MLP neurons of a small language model. Each row is named by its layer, matrix (gate and up: input weights) and neuron, and shows model dimensions 64-191. Each number is 50 + 10 x the weight over its row's rms, rounded and kept within 0 to 99. A neuron's up and down rows have the sign that makes its largest values positive.
Before each neuron's rows, "fires after" lists the tokens most often just before its 100 highest values on Wikipedia text that the model never trained on. A number after a token or word is its count.

fires after: " " 22, "1" 21, "–" 10, "2" 5, " wh" 4
L5.gate66:52 58 56 63 51 48 64 51 50 60 49 45 51 41 48 64 61 52 43 47 53 50 38 58 66 42 48 48 59 41 51 33 58 41 44 55 61 51 52 49 45 49 35 55 47 27 55 63 69 45 42 39 62 49 61 49 66 73 57 54 64 42 62 38 30 44 69 58 44 37 38 42 50 52 46 63 43 35 50 32 47 32 77 47 62 54 38 42 35 57 37 52 49 47 54 36 59 62 43 50 48 50 59 49 31 59 36 48 59 33 58 60 44 45 45 34 50 35 53 65 48 52 45 41 45 49 45 61
L5.up66:60 47 54 61 51 52 60 51 58 61 55 53 59 48 39 53 62 54 50 49 46 50 25 51 53 40 55 55 67 55 45 28 57 34 49 41 51 54 53 50 40 49 39 58 43 45 34 56 58 44 22 37 45 48 52 51 53 74 55 49 64 54 59 47 37 46 71 36 54 38 41 30 36 47 48 57 40 43 46 48 49 46 64 49 64 44 19 62 28 49 48 52 45 54 67 35 59 68 45 50 43 39 46 58 38 62 33 56 68 38 63 57 47 56 43 44 41 30 63 54 44 34 42 43 42 42 60 68

fires after: " G" 27, "l" 9, " Sp" 9, " sh" 7, " V" 6, " Sh" 4
L9.gate106:42 43 37 45 58 38 60 49 51 59 46 58 65 51 52 43 55 59 59 44 68 65 61 47 45 42 51 56 60 55 32 48 38 49 56 51 63 50 61 71 49 56 47 29 38 40 58 36 38 64 57 43 45 45 29 46 44 44 58 47 46 55 44 66 50 38 51 54 50 55 53 53 62 70 44 71 53 46 44 38 59 51 32 71 47 36 64 47 58 55 73 38 42 56 57 53 57 42 37 42 63 35 67 48 36 62 48 49 63 33 34 56 63 35 49 56 49 44 37 58 65 50 40 60 39 52 43 46
L9.up106:37 46 61 68 48 54 53 42 67 49 31 63 50 53 53 50 63 67 45 64 44 55 53 60 40 55 67 52 47 51 48 25 45 41 43 58 35 54 43 48 46 41 45 35 48 48 48 49 65 44 52 60 67 56 61 56 42 47 49 53 37 63 52 58 51 40 51 46 58 56 51 32 58 50 47 63 41 41 58 58 66 56 70 49 63 28 57 58 53 34 61 59 62 56 49 64 59 42 57 42 67 37 48 54 58 37 47 41 60 41 36 47 57 52 64 69 55 53 40 61 64 58 39 51 69 40 44 31

fires after: " M" 32, " W" 10, " m" 8, " Mich" 8, "m" 5, " J" 4
L10.gate70:32 48 48 59 52 30 55 39 53 76 50 64 49 39 37 43 56 55 43 40 53 57 68 09 61 46 42 65 53 41 29 59 71 51 49 42 57 64 48 50 61 45 72 48 61 49 48 33 47 46 58 45 53 46 39 58 69 43 54 59 66 61 47 49 55 38 58 67 50 46 44 56 43 40 60 53 64 49 60 50 64 53 38 32 47 43 35 71 47 40 60 45 63 64 52 43 38 45 34 59 64 42 56 47 38 39 42 45 40 47 49 51 39 41 58 45 54 40 53 45 45 37 39 49 32 32 61 55
L10.up70:34 53 47 54 53 46 60 62 50 54 56 49 40 49 44 47 62 59 44 40 61 53 46 49 62 49 42 55 48 43 44 52 40 51 45 28 54 62 67 39 28 62 47 44 40 43 53 28 61 33 36 45 46 41 51 73 53 59 47 29 42 71 41 43 50 49 52 37 40 47 39 47 53 47 45 54 69 22 40 35 50 30 37 44 45 58 48 59 54 50 36 53 40 51 45 37 39 58 52 55 59 47 53 55 45 59 45 34 53 45 46 58 32 43 32 46 33 44 47 36 49 39 65 53 42 73 47 58

fires after: " M" 16, " U" 10, "\n\n" 10, " W" 7, "r" 6, " North" 5
L11.gate157:51 61 61 40 69 60 40 81 54 59 50 61 44 51 55 46 49 40 53 35 53 60 63 27 53 55 58 67 58 54 66 46 57 52 30 50 54 38 48 50 63 50 61 74 42 55 57 59 33 56 58 35 38 44 54 56 63 51 62 51 44 54 29 48 59 40 38 57 40 59 39 54 45 42 47 62 49 46 48 45 66 46 54 38 55 48 37 29 35 51 56 46 57 57 56 49 39 43 44 64 60 62 55 47 52 50 40 60 43 43 61 50 45 30 47 68 22 42 41 32 32 54 50 43 62 22 68 48
L11.up157:41 46 59 41 50 50 63 50 46 66 64 51 57 38 49 45 46 53 46 41 56 69 45 57 66 58 64 60 45 36 37 44 58 35 48 45 48 61 43 50 40 52 54 51 35 57 29 45 51 50 69 61 56 35 48 55 62 47 47 37 53 72 27 59 41 33 48 47 56 72 43 39 62 51 61 52 38 38 35 63 59 36 54 60 46 35 41 40 49 50 40 27 34 65 51 48 36 52 37 49 64 59 42 73 53 57 49 47 44 51 30 71 35 38 52 47 51 38 43 39 68 37 39 55 48 54 50 41

fires after: " " 28, ":" 22, "3" 8, " se" 7, "1" 4, "°" 4
L13.gate372:58 30 52 59 40 48 58 53 44 53 49 51 45 51 43 52 40 54 57 33 61 52 63 51 38 46 56 23 62 49 40 62 55 38 57 59 45 47 35 55 58 57 66 51 58 46 30 59 49 66 47 69 55 56 71 47 64 40 64 44 57 38 50 45 40 43 43 51 44 32 56 69 32 70 48 34 29 78 43 48 37 49 46 35 47 62 62 36 47 60 34 41 50 63 49 39 62 65 50 59 56 51 51 32 33 54 51 61 58 50 56 65 43 40 43 48 27 48 56 56 61 70 47 39 43 39 50 37
L13.up372:58 58 49 56 41 49 47 29 48 60 51 58 69 44 54 66 58 63 42 55 50 50 46 58 55 30 54 47 43 32 39 41 44 37 53 45 53 49 50 42 72 36 35 51 46 62 40 43 32 37 44 46 50 50 51 28 56 65 65 65 48 46 42 48 51 45 50 31 24 46 39 58 30 60 49 46 38 56 49 51 57 35 60 38 45 38 59 42 44 62 45 51 34 61 49 52 43 38 43 33 48 38 31 60 65 42 44 51 55 41 52 45 34 51 53 59 50 51 37 58 38 46 52 51 47 36 55 61

fires after: " l" 26, " b" 15, " L" 10, "ar" 6, " sy" 5, " St" 5
L10.gate141:53 45 63 41 62 48 39 40 65 52 35 37 38 45 62 48 52 64 37 43 34 46 49 41 59 36 51 41 44 54 35 35 35 41 45 56 61 67 47 62 58 49 48 59 33 38 51 45 49 45 47 44 44 43 31 60 46 70 47 43 33 57 64 58 37 52 53 39 47 58 67 57 58 45 56 39 48 69 57 55 51 62 57 46 51 56 80 68 61 69 42 39 53 59 70 35 57 45 45 39 63 23 45 50 60 47 51 56 75 64 34 54 60 63 60 45 61 48 49 54 56 65 58 46 64 37 46 48
L10.up141:71 64 55 42 46 52 58 55 59 37 56 56 38 50 58 35 44 48 42 50 43 74 53 58 51 42 69 55 50 43 51 53 54 59 46 50 31 51 56 49 42 45 67 69 50 47 49 64 37 58 58 58 36 45 46 66 27 55 41 43 53 67 53 47 52 57 30 40 43 51 46 40 61 62 28 47 50 48 46 58 34 56 65 28 51 36 55 69 49 63 54 50 51 53 52 49 52 55 75 73 43 59 56 40 40 47 41 52 39 51 53 48 35 40 40 53 46 52 52 46 46 63 52 47 45 55 46 66

fires after: " B" 24, " T" 17, " b" 17, " bl" 10, "B" 8, " P" 5
L9.gate19:44 49 39 52 43 48 37 43 55 53 48 74 62 51 44 42 37 40 45 42 52 60 37 40 68 38 70 40 51 41 62 61 40 47 63 46 63 54 43 54 52 63 62 51 37 37 46 55 43 53 48 39 46 47 45 46 36 33 55 50 56 55 67 57 37 52 61 50 51 46 51 42 59 63 51 49 54 41 84 45 45 58 53 67 56 55 61 52 55 64 45 34 60 36 51 44 62 48 44 61 64 43 40 60 53 43 45 40 51 26 48 34 57 35 68 52 53 42 56 59 41 41 43 35 62 61 41 40
L9.up19:48 51 50 62 65 55 52 42 47 69 43 62 55 44 49 54 48 23 51 56 55 50 50 61 64 41 51 45 53 56 58 57 44 47 51 42 54 59 42 66 56 26 79 53 47 26 49 39 38 33 52 42 62 55 58 50 45 62 49 56 45 46 47 61 54 60 39 51 32 58 58 57 57 50 27 44 42 42 49 56 30 44 49 47 71 65 79 49 67 49 58 52 71 49 47 37 66 63 52 53 58 45 54 44 27 42 68 64 40 52 66 55 46 50 57 64 49 36 54 63 51 42 47 48 62 51 56 61

fires after: " s" 12, " w" 11, " be" 11, "iv" 7, " start" 6, " sp" 5
L10.gate427:51 54 45 43 57 46 63 51 52 54 43 58 40 61 54 70 55 53 57 51 30 42 47 49 49 35 34 43 63 55 49 34 61 47 61 44 45 59 41 48 62 41 48 56 59 62 51 52 49 66 27 59 55 51 33 44 53 54 37 45 64 48 38 59 48 55 55 45 53 37 45 39 54 59 40 58 46 45 49 53 58 56 42 54 27 39 44 40 30 44 36 48 42 45 48 41 53 62 56 52 59 57 23 29 53 51 40 61 44 41 27 43 52 48 64 43 68 33 53 65 53 61 42 53 46 41 50 60
L10.up427:67 57 45 46 33 43 44 63 44 42 47 59 46 39 47 36 42 74 47 53 67 39 37 71 61 67 33 53 64 51 54 60 51 39 65 44 48 54 50 16 49 49 52 42 49 52 64 48 42 40 53 46 46 58 55 45 61 61 63 50 56 45 52 61 57 63 55 49 66 42 31 41 52 65 45 50 58 38 51 49 59 51 55 50 38 56 47 45 47 57 50 45 55 42 32 45 43 62 42 60 51 65 48 69 47 46 53 44 59 56 48 35 65 48 51 48 69 53 53 50 45 43 29 67 40 56 38 67

fires after: " D" 22, " M" 16, " R" 11, " N" 5, " d" 4, " m" 4
L10.gate15:51 52 42 49 54 45 46 54 53 30 60 51 32 49 54 60 56 35 48 47 55 34 57 52 59 68 60 66 58 44 52 69 30 49 46 37 50 41 45 64 49 67 60 42 54 43 59 45 56 43 51 43 38 46 53 58 47 31 56 37 60 58 45 35 41 57 44 55 57 30 35 56 53 52 49 59 62 43 42 42 36 38 42 34 38 67 47 43 49 49 43 63 43 57 38 42 63 45 43 33 61 50 43 36 43 41 40 40 43 40 53 80 36 44 65 31 49 43 55 57 65 57 51 48 53 47 52 41
L10.up15:41 39 51 47 42 52 34 53 57 50 54 38 48 52 53 56 54 45 38 39 41 61 58 54 49 55 47 40 49 49 58 36 50 45 49 63 61 42 55 38 56 61 64 45 66 48 60 50 63 48 54 62 45 28 47 48 58 52 62 55 30 81 61 48 63 42 63 40 45 67 42 53 63 39 63 46 63 47 43 50 60 54 47 59 32 59 43 54 48 43 39 49 39 36 44 55 51 64 38 55 46 54 37 57 40 48 50 51 40 42 47 57 59 49 42 41 71 32 48 43 46 55 61 62 48 52 52 44

fires after: " In" 13, " re" 12, "ort" 11, " \"" 7, " Con" 6, " L" 6
L7.gate104:50 43 36 56 39 49 52 69 47 60 56 75 53 52 48 46 41 57 55 56 59 59 46 42 44 31 49 50 60 30 52 28 67 62 46 43 47 51 52 36 50 51 65 48 47 50 36 62 48 43 87 49 58 54 51 58 50 54 47 54 58 69 45 52 44 53 52 48 51 55 59 53 62 29 48 50 48 43 54 24 51 43 46 57 57 59 54 39 43 40 38 61 46 48 58 49 42 50 61 57 56 52 46 61 58 58 43 62 52 50 58 41 46 58 47 58 44 66 53 59 51 47 43 47 57 63 55 52
L7.up104:81 67 49 50 47 45 59 68 48 58 55 52 52 53 42 38 36 56 52 39 64 34 35 68 54 47 49 30 59 27 63 49 47 51 40 67 59 43 39 46 19 42 71 44 55 49 48 34 49 60 64 46 36 48 53 57 69 70 52 46 68 51 55 38 52 57 47 50 45 54 60 50 62 59 55 70 27 48 37 63 51 31 46 47 54 55 58 61 47 54 55 45 61 35 53 39 47 47 57 56 56 51 51 55 71 49 41 51 38 60 55 47 44 60 57 60 34 53 56 41 54 57 66 55 48 51 57 51

fires after: "1" 26, "2" 16, " |\n" 9, "0" 8, "5" 5
L6.gate10:60 40 49 49 61 59 40 57 47 51 36 50 44 46 52 44 57 63 51 44 43 63 59 51 51 47 82 56 55 52 59 47 45 44 53 49 42 38 58 49 60 48 56 33 44 50 51 59 56 50 34 53 43 47 60 45 74 33 52 50 48 60 48 39 45 57 70 40 47 49 35 47 41 42 66 43 63 54 40 50 62 74 58 63 61 46 56 50 52 50 55 47 50 50 71 53 65 72 47 40 63 41 52 35 52 55 47 42 54 55 56 41 45 57 26 41 38 38 38 35 52 45 58 56 46 40 60 59
L6.up10:55 44 38 63 53 44 53 50 59 45 36 53 43 46 65 58 50 60 51 55 69 52 51 35 44 41 62 54 64 53 46 50 58 48 49 33 34 53 70 33 47 58 44 30 57 47 58 51 54 41 48 53 35 55 64 50 71 54 59 46 53 59 51 33 48 50 58 27 57 33 35 62 52 42 61 36 46 49 47 50 61 73 56 53 57 49 53 53 57 42 54 54 44 66 47 40 69 69 47 57 48 34 46 44 36 56 39 39 45 56 53 39 46 49 41 49 47 29 48 53 62 60 51 58 37 64 54 36

fires after: " est" 13, " c" 12, " st" 9, " b" 8, " l" 5, "ing" 5
L12.gate191:52 47 42 39 47 36 47 52 59 51 42 45 43 59 35 37 57 49 37 60 44 52 39 60 63 48 48 41 40 35 34 30 62 65 52 52 58 45 50 56 39 31 41 38 52 44 46 46 58 32 46 42 30 58 33 69 51 56 65 51 51 40 53 58 44 39 38 39 43 53 61 59 53 48 45 55 40 52 59 42 41 41 48 47 44 30 46 51 62 51 49 47 55 51 65 26 42 65 48 60 64 36 55 51 32 69 46 49 62 47 38 32 35 42 51 36 49 52 45 71 56 66 39 58 53 31 38 69
L12.up191:61 52 43 28 67 36 59 57 37 23 61 68 46 59 72 49 48 50 57 61 49 45 41 45 52 36 49 65 37 60 57 46 73 66 47 51 55 50 44 45 41 30 61 46 56 47 38 59 55 48 54 60 73 67 44 59 56 57 46 43 50 58 66 45 56 51 34 41 43 58 41 53 57 49 54 57 56 62 42 33 50 44 50 58 72 25 45 46 55 45 40 62 45 42 51 41 56 47 44 59 51 55 57 46 46 48 51 48 51 58 39 43 52 48 46 29 41 31 45 54 42 39 55 53 28 58 49 59

fires after: " be" 25, " p" 14, " open" 8, " start" 8, " return" 5, " In" 4
L9.gate297:55 74 45 57 74 32 44 60 37 37 45 63 45 46 45 59 54 37 60 56 53 53 52 50 30 46 34 52 54 49 66 65 50 49 68 47 51 49 50 52 52 45 59 38 53 44 59 58 58 53 45 60 53 58 45 46 48 55 62 35 60 44 42 59 39 36 50 41 48 56 36 37 60 72 52 53 36 30 54 69 42 43 37 48 46 56 42 35 51 60 43 43 53 36 39 32 41 52 50 40 53 23 39 53 49 39 44 53 49 58 54 45 49 54 50 46 58 48 69 41 37 65 44 38 42 48 42 46
L9.up297:56 70 41 51 74 33 43 45 41 53 73 55 53 34 54 62 54 47 58 61 58 39 50 46 39 45 31 59 63 54 54 67 52 56 72 43 44 44 44 49 52 52 48 39 67 54 61 59 63 59 39 39 58 54 52 55 31 50 48 58 65 51 50 51 66 42 39 55 53 58 47 47 62 72 55 60 57 38 44 51 46 47 45 53 40 47 52 23 55 52 36 40 49 35 32 45 41 44 52 49 50 30 36 40 43 44 45 47 62 57 46 46 41 64 50 52 74 51 66 32 47 67 47 40 53 43 46 44

fires after: " M" 15, " B" 13, "9" 7, "B" 6, "A" 6, " b" 6
L10.gate194:44 35 40 63 63 41 65 44 46 64 48 62 43 50 42 57 58 45 55 34 51 58 56 66 46 35 54 52 55 41 42 28 49 48 58 56 60 32 67 46 60 53 75 44 62 29 48 43 55 44 43 50 58 55 40 61 47 47 50 34 52 70 54 39 56 45 48 50 52 52 58 53 71 44 53 55 56 44 53 55 48 54 54 65 54 59 62 46 39 50 56 72 44 51 47 58 59 40 43 55 39 57 57 50 78 47 50 23 35 60 62 44 60 37 46 44 61 33 52 29 57 52 40 37 64 40 64 53
L10.up194:58 60 59 48 33 53 55 44 53 62 31 34 51 49 55 63 63 55 65 54 33 67 61 47 54 55 45 64 56 60 44 43 45 34 44 52 39 52 61 20 54 46 66 54 62 43 32 49 45 58 55 49 38 47 55 51 50 31 33 53 47 53 74 48 39 37 50 53 50 50 68 61 61 56 41 49 64 63 53 56 55 48 54 45 50 62 57 51 71 31 68 53 52 57 55 62 60 54 37 50 58 49 52 41 55 45 49 40 73 38 50 42 64 37 56 49 39 61 46 50 45 61 50 52 49 39 52 50

fires after: " g" 29, " G" 21, "G" 5, "g" 5, " V" 5, "in" 4
L12.gate269:31 45 30 60 49 66 66 47 54 46 41 33 60 55 55 49 52 60 66 61 57 48 44 50 20 51 67 55 66 40 43 56 45 47 50 54 50 44 68 51 64 54 33 58 48 62 62 43 61 49 51 60 59 34 53 43 42 38 68 35 52 60 35 54 40 66 54 43 37 60 66 33 54 49 56 64 40 48 63 42 44 51 43 71 55 53 30 61 34 59 49 47 45 43 41 51 43 46 52 32 54 44 55 59 54 58 68 53 57 37 36 56 30 15 51 62 42 53 43 55 59 43 44 57 49 53 46 43
L12.up269:44 54 54 54 47 53 45 51 67 65 55 61 57 75 60 54 48 34 43 64 37 57 54 46 36 52 68 42 51 41 51 28 46 64 44 57 37 40 40 34 38 46 57 44 55 51 70 54 41 57 55 62 50 57 54 53 40 56 48 47 57 40 52 63 32 48 49 41 51 45 76 50 59 65 55 47 36 52 49 46 37 61 46 52 57 40 54 57 48 57 51 63 51 54 56 48 39 61 74 46 56 26 42 66 57 58 50 26 58 53 44 60 62 43 47 39 29 58 35 48 41 38 37 43 56 37 54 28

fires after: " M" 31, "M" 17, " D" 8, " K" 7, "A" 7
L7.gate272:52 58 53 62 61 48 53 53 54 41 54 59 40 55 48 53 51 54 39 51 56 55 49 47 47 55 56 46 42 41 36 82 39 42 43 35 80 45 44 48 51 49 48 58 43 43 34 49 53 54 48 33 38 60 28 72 44 40 61 43 62 33 56 64 41 34 60 48 40 41 53 47 62 57 49 36 58 30 36 51 52 71 50 40 60 49 72 41 58 52 51 53 40 51 43 41 32 51 49 28 42 50 52 46 47 62 38 36 61 41 60 55 41 52 66 36 51 47 50 43 57 55 44 43 51 69 44 62
L7.up272:54 61 62 58 53 56 62 55 49 41 50 57 38 41 48 61 38 46 43 55 53 47 55 65 54 51 61 59 59 45 50 74 39 54 38 58 65 52 32 50 60 54 58 68 57 59 45 58 62 48 50 51 40 56 53 57 55 47 59 49 49 38 41 54 52 46 70 57 46 51 39 53 41 61 63 26 64 47 45 38 53 51 28 57 29 53 47 55 48 54 36 44 46 60 41 57 57 49 48 33 44 57 63 48 41 69 57 65 41 19 41 55 55 53 42 45 58 48 58 54 59 43 69 72 51 58 56 47

fires after: " L" 20, " B" 14, " O" 10, " M" 8, " a" 7, " D" 7
L9.gate143:37 45 50 50 46 73 47 39 64 54 40 51 48 44 64 58 42 36 52 42 56 67 63 52 33 46 58 39 60 38 36 50 47 33 40 52 50 41 69 48 35 46 60 43 68 48 36 47 38 35 49 52 35 48 52 69 61 61 42 48 49 67 58 35 35 45 50 59 40 22 63 67 41 38 60 54 55 52 51 50 28 44 59 52 55 44 54 54 41 54 46 56 67 26 43 45 43 48 44 63 61 42 58 53 33 64 46 53 35 60 44 60 73 51 50 24 64 55 53 49 69 50 54 34 53 51 61 63
L9.up143:46 59 64 68 54 70 55 56 49 47 55 40 35 33 49 51 37 33 33 56 39 43 58 58 49 39 73 58 43 42 40 41 35 44 57 69 48 51 47 63 54 48 54 63 50 41 44 50 43 43 50 57 62 51 46 61 47 72 78 61 29 43 43 47 33 49 55 57 58 44 51 60 47 39 52 60 43 57 55 37 38 65 50 51 52 55 69 26 67 55 51 49 60 36 44 45 56 49 62 54 39 70 61 55 32 42 51 60 51 32 47 51 50 42 51 41 62 41 43 64 47 64 32 61 47 54 65 52

fires after: " B" 29, " V" 12, "B" 10, " F" 9, " v" 7
L10.gate273:45 50 30 56 68 56 57 69 54 55 61 65 65 55 59 65 48 66 58 53 50 49 50 55 55 65 43 58 32 40 49 45 60 51 44 52 38 56 49 34 69 50 52 44 57 52 27 48 31 46 48 51 37 67 66 51 45 46 50 49 52 58 63 42 53 48 47 54 58 48 61 47 53 44 59 43 31 45 60 36 39 79 52 55 51 40 60 70 63 62 58 66 52 53 51 63 75 48 46 39 45 53 53 41 62 59 55 40 57 33 45 42 74 30 57 48 53 48 43 57 44 34 37 71 53 47 47 49
L10.up273:39 49 35 47 57 53 37 39 46 65 38 53 56 28 51 54 51 39 70 58 44 52 33 39 38 33 50 43 46 54 30 77 61 49 46 64 58 52 59 57 53 34 50 62 63 50 38 63 44 58 54 51 43 46 43 43 48 51 42 61 58 40 44 60 50 40 53 55 55 49 45 58 58 60 36 46 42 37 59 60 55 60 57 48 54 70 53 48 53 34 44 56 45 46 56 51 56 57 27 35 48 62 39 53 44 60 54 51 54 54 59 50 64 49 46 69 48 29 42 55 40 62 39 45 69 69 44 55

fires after: " St" 22, " d" 20, " D" 6, "o" 6, "er" 5
L10.gate319:39 39 35 51 47 49 45 39 46 47 55 58 30 36 44 40 40 66 40 48 33 44 42 37 60 31 67 51 59 46 29 44 47 34 37 69 68 52 49 50 24 47 41 79 50 39 49 57 56 42 36 77 48 53 55 49 52 48 62 52 58 58 64 57 60 49 48 62 49 45 46 47 53 61 40 38 39 46 53 49 40 30 57 55 42 50 45 53 50 58 40 63 41 49 44 54 63 56 32 52 59 48 44 49 57 49 44 43 61 30 58 34 41 55 52 45 61 48 51 57 77 65 44 53 48 48 59 45
L10.up319:48 59 53 47 33 51 42 36 42 42 61 56 57 52 53 36 33 47 37 38 45 46 62 59 62 57 54 53 49 52 62 50 43 40 47 43 50 57 42 50 60 67 58 63 43 60 56 44 63 41 60 42 55 58 59 54 36 37 58 41 63 37 44 51 47 33 50 40 39 46 66 55 52 59 35 45 43 56 47 37 37 80 35 44 47 75 46 32 45 53 64 28 57 53 39 39 52 63 69 51 46 44 50 51 56 57 50 48 43 39 61 54 53 41 62 54 47 50 47 44 50 49 42 41 45 53 28 58

fires after: "if" 17, "2" 11, "0" 11, " C" 9, "A" 6, "-" 6
L5.gate447:57 36 43 50 46 56 61 58 59 54 31 50 46 53 41 41 58 56 38 45 47 44 57 60 66 51 56 58 52 48 61 64 45 58 55 54 54 44 69 58 46 54 61 29 47 39 49 56 55 32 35 48 32 33 55 50 68 52 65 48 43 54 47 48 40 41 57 51 59 62 47 35 45 32 57 31 65 52 40 52 54 52 35 72 51 50 52 54 46 42 68 59 60 42 72 57 54 61 48 56 50 26 49 36 56 37 39 48 49 61 48 50 45 55 43 46 51 42 68 39 52 43 59 40 53 43 61 29
L5.up447:31 45 37 42 52 41 45 54 65 43 39 43 62 49 67 43 51 57 47 60 33 45 38 57 55 55 53 52 33 44 54 65 80 78 55 30 28 50 56 50 59 40 43 37 63 39 60 41 67 55 57 49 42 62 44 50 41 32 34 60 38 41 58 48 48 36 64 50 45 61 38 39 41 58 45 50 56 46 57 41 42 49 48 36 62 26 47 46 47 49 32 69 56 56 52 43 38 46 62 59 67 74 58 50 39 41 53 39 45 48 78 60 42 50 46 46 60 52 66 57 50 44 35 57 47 53 49 46

fires after: "g" 23, " G" 22, " g" 14, "S" 5
L9.gate360:47 57 36 53 44 48 39 55 50 49 45 62 46 54 39 59 53 56 57 47 44 52 45 38 33 40 51 61 59 55 40 54 67 38 39 59 66 53 45 29 43 61 43 56 56 65 71 51 32 48 36 56 56 54 56 54 54 58 72 47 38 48 42 56 48 52 53 30 56 38 67 44 48 63 44 43 52 38 52 51 44 62 53 49 53 35 68 62 39 51 58 49 51 56 52 58 44 54 52 42 43 65 63 38 44 48 40 32 46 39 42 67 60 29 57 46 61 56 35 40 68 56 43 40 58 43 79 38
L9.up360:37 82 58 50 53 55 47 41 59 60 36 41 48 60 44 61 50 60 45 55 44 45 45 55 34 42 54 64 54 52 46 35 35 55 17 29 58 47 43 44 39 65 37 46 52 38 47 58 50 43 41 67 52 58 59 59 18 61 59 62 54 54 54 62 60 50 42 56 35 45 41 62 49 67 38 48 67 65 54 63 47 51 45 50 62 39 46 48 47 60 44 52 38 57 54 51 33 59 60 57 74 71 44 43 48 51 41 46 43 47 53 52 46 60 47 49 53 45 27 48 54 47 60 39 55 42 61 48

fires after: " l" 18, " L" 10, " w" 9, " do" 9, "ort" 5
L10.gate44:71 57 52 44 59 55 42 68 46 44 36 62 42 36 54 44 54 61 40 45 55 66 53 47 58 58 74 40 67 48 42 48 46 50 39 50 50 55 45 47 48 41 52 53 58 52 40 64 48 39 73 36 45 59 50 33 48 47 56 48 48 59 53 42 45 31 43 46 50 46 40 58 34 33 42 56 60 47 37 28 58 51 38 41 73 82 53 51 60 31 56 64 42 69 56 56 61 46 62 46 67 51 37 38 50 59 61 65 42 37 43 40 27 42 41 48 59 66 60 45 53 52 47 53 37 43 63 41
L10.up44:47 59 56 50 42 40 66 58 55 60 61 57 55 50 59 56 57 73 48 39 54 49 53 43 50 52 67 46 45 50 51 62 44 54 59 61 50 48 54 44 49 53 48 57 45 19 47 56 53 36 49 49 45 44 71 37 53 71 55 52 48 54 66 46 59 59 63 66 45 57 55 52 64 45 34 56 69 45 45 41 53 61 69 67 37 55 47 64 55 46 69 33 27 34 55 56 54 55 49 62 62 44 43 54 39 36 53 41 55 46 50 38 37 46 63 51 70 61 60 67 45 71 45 32 40 57 46 73

fires after: " D" 15, " W" 11, " part" 8, " d" 6, " M" 6, "w" 5
L11.gate208:42 37 34 20 49 52 69 53 57 32 54 61 36 37 47 47 50 55 46 55 50 31 46 63 42 63 50 70 66 51 51 51 57 39 45 32 44 61 53 53 60 53 73 63 51 52 41 58 56 41 46 53 54 59 42 48 56 32 63 62 48 36 59 48 36 57 44 34 53 51 37 31 50 56 64 63 49 56 27 65 57 46 49 44 40 43 53 44 40 41 43 59 65 41 59 50 57 61 51 62 41 51 65 54 49 42 51 53 48 54 54 56 50 58 68 46 58 53 38 59 60 43 61 56 33 51 59 68
L11.up208:48 32 40 51 57 48 46 64 43 44 51 54 39 31 61 45 33 45 34 50 55 60 62 68 49 52 51 42 52 56 42 58 57 55 46 56 53 52 40 63 48 41 50 39 62 31 64 56 38 43 56 30 43 38 58 38 65 53 48 37 58 54 37 56 55 63 63 44 35 56 30 50 56 69 46 45 44 58 37 35 42 51 61 55 50 58 63 60 52 49 47 60 53 42 34 37 47 63 40 39 51 69 61 46 31 36 42 57 69 49 42 55 52 40 54 48 54 49 40 37 45 45 54 55 44 45 61 73

fires after: " d" 14, " k" 9, " Ind" 9, " D" 7, " L" 6, " ear" 6
L12.gate427:47 34 53 50 57 54 55 49 44 42 44 46 44 36 31 35 38 44 48 58 41 31 50 58 41 39 36 62 45 37 57 65 39 56 45 41 47 42 44 63 52 38 66 53 35 43 57 50 31 53 52 59 49 39 43 31 53 47 36 69 58 53 67 37 46 45 67 29 54 39 59 44 49 45 42 65 53 56 56 49 35 48 30 46 42 61 62 53 53 57 31 46 60 37 46 57 64 34 62 65 68 41 56 56 59 45 58 47 54 50 48 46 48 55 61 35 50 49 30 56 53 49 54 62 46 33 56 61
L12.up427:56 66 44 62 38 63 56 50 55 35 53 45 39 45 56 57 26 40 51 53 58 47 54 52 42 57 47 56 59 62 54 52 53 32 63 53 35 40 47 52 51 59 52 62 38 43 51 41 52 52 50 53 50 36 61 28 49 54 58 46 47 51 47 46 49 44 45 41 61 40 39 43 42 58 49 42 55 58 54 46 45 68 44 40 31 60 47 43 73 34 78 46 59 44 75 39 61 53 43 53 50 63 79 70 52 52 64 65 48 32 57 46 52 51 62 64 64 45 48 34 49 51 56 52 39 60 56 56

fires after: "e" 21, " le" 8, "o" 6, " ra" 6, " Se" 6, " he" 5
L10.gate337:44 50 40 38 50 54 45 56 50 43 67 62 36 63 36 67 52 58 70 51 73 39 56 47 73 61 50 44 42 43 42 43 54 41 32 74 42 42 51 38 57 55 51 36 55 57 27 43 48 65 41 51 41 53 51 58 44 42 34 52 59 44 40 45 55 35 60 54 57 51 52 49 45 57 61 60 48 62 62 43 51 40 54 42 56 43 71 55 46 60 38 45 52 39 49 59 62 52 44 41 59 55 42 59 38 50 62 43 49 50 43 49 59 36 48 49 31 45 38 36 59 58 60 32 35 48 41 46
L10.up337:62 77 45 44 35 56 56 46 31 49 50 58 54 41 54 56 35 53 46 38 66 33 53 45 61 54 43 48 52 49 70 55 30 37 57 59 51 58 50 48 49 49 58 50 46 57 56 45 69 46 50 66 60 64 53 35 52 62 45 49 53 29 49 38 41 65 50 34 43 44 60 43 24 30 65 59 67 54 56 44 55 45 40 50 51 58 55 46 31 49 47 45 54 57 61 53 50 63 46 41 26 64 47 55 54 64 57 48 74 58 41 48 69 52 55 49 56 35 57 50 48 51 38 41 45 46 59 49